config.toml
n_layer = 9
norm_place = "pre"
norm_eps = 1e-05
positions = "rope"
qk_norm = false
attn_scale = 0.125
parallel_block = false
init_std_up = 0.0253
init_std_down = 0.0
schedule = "wsd"
decay_shape = "linear"
seq_len = 768
train_tokens = 1358000000
dataset = "wikipedia_en"
MLP neurons of a small language model. Each row is named by its layer, matrix (up: input weights) and neuron, and shows model dimensions 64-159. Each number is 500 + 50 x the weight over its row's rms, rounded and kept within 0 to 999. Numbers have three digits each.
After each neuron's rows, "fires in" lists the words (lower case) most often at its 100 highest values on Wikipedia text that the model never trained on.

L3.up49:479521555528410542517472481548406519472564513564481499506461543498414522577483484527413501537308422621536531510438502549379560437434529453565490482555529472432483527445430466501483556458451581514499520458526479534550486509418464486478501492473493528453555499502569614521567568434567508605
fires in: "to", "do", "until", "can", "did", "must"

L3.up188:496498603505455517554472558487496531440446510461487547496490569492437564471442484516521436578450572534494490447422443499570471450428537500471444494504501487527598554523547575524538524519487498562510574456513477493588545494406509516450671512547495537499441481534419489548452514501542495511
fires in: "from", "acuminatum", "on", "side"

L2.up496:520453447508551560577551497588455490524509511476498478464564481548431457580452490462495498595441497541540487466513456450533535459500539457555517506611478518557537517470443484531454512548485486476525568517478487540547503430497511526452527506480469509531500505494421496462502466546514542486
fires in: "of", "power", "as", "history", "career"

L2.up799:481479520585523643547546557495424495530524456490478524478499535507432565538509461464439577547515468481548483494513525429542486508513545526468521491445474517473533431534502563499469538563389435499412532486446512590466447415472444568483472514509495491490513622442478508539494504514466539451
fires in: "united", "first", "50", "30", "state", "there"

L2.up1316:619532509508543610554537533630436496482541401519451458501528476469499474485517542559460567487489481541511495398522456473561488489578593593611508495599567493462516546467526500454557543495454445467496495417507524508539542478548571477502539434605529480511501538444509594485500409562515469430
fires in: "director", "commander", "president", "admiral", "professor", "minister"

L2.up565:575456534415520600444449538449493480471551452554537483445458519454544584533476492550429460459501514489491466420500419444376460528534427480544547435474497457593597423475469580465533533463528544561534506485524458464496471441474527508571546585490387458393489561539442530522456431504504505528
fires in: "season", "bond", "goals", "yards", "win", "scored"

L2.up169:430510557421508484496494516438500476542517453540567536586484474489409516557487370489541420563547539484448488530484429505476595477556440468514441520577605473561444565485501492547536535514445573618550557490430517487530480594474481420457479471488475562545449526519536489468472541504460497467
fires in: "of", "tour", "away", "an"

L2.up135:501547540493534538561407512486489471515541467421509561512594517553522471419466609481403486469425520499527434461500562505515603513545436462483539526478534494529480542528513411485517494471488677541511436419474417567525566455487485578455462433440500476570465337435499477399424542533588384476
fires in: "la", "york", "boston", "my", "his", "this"

L3.up1018:439442502476409556564516468530490453529508471520445512538544556455435462489485544528472489478493458521596525466511498478468499480439506410484407522457496483544401467559448416577488508529456443475536453438413438580573537500487553443658562517530549485582447456532558466545472548433436473463
fires in: "not", "as", "with", "in", "under"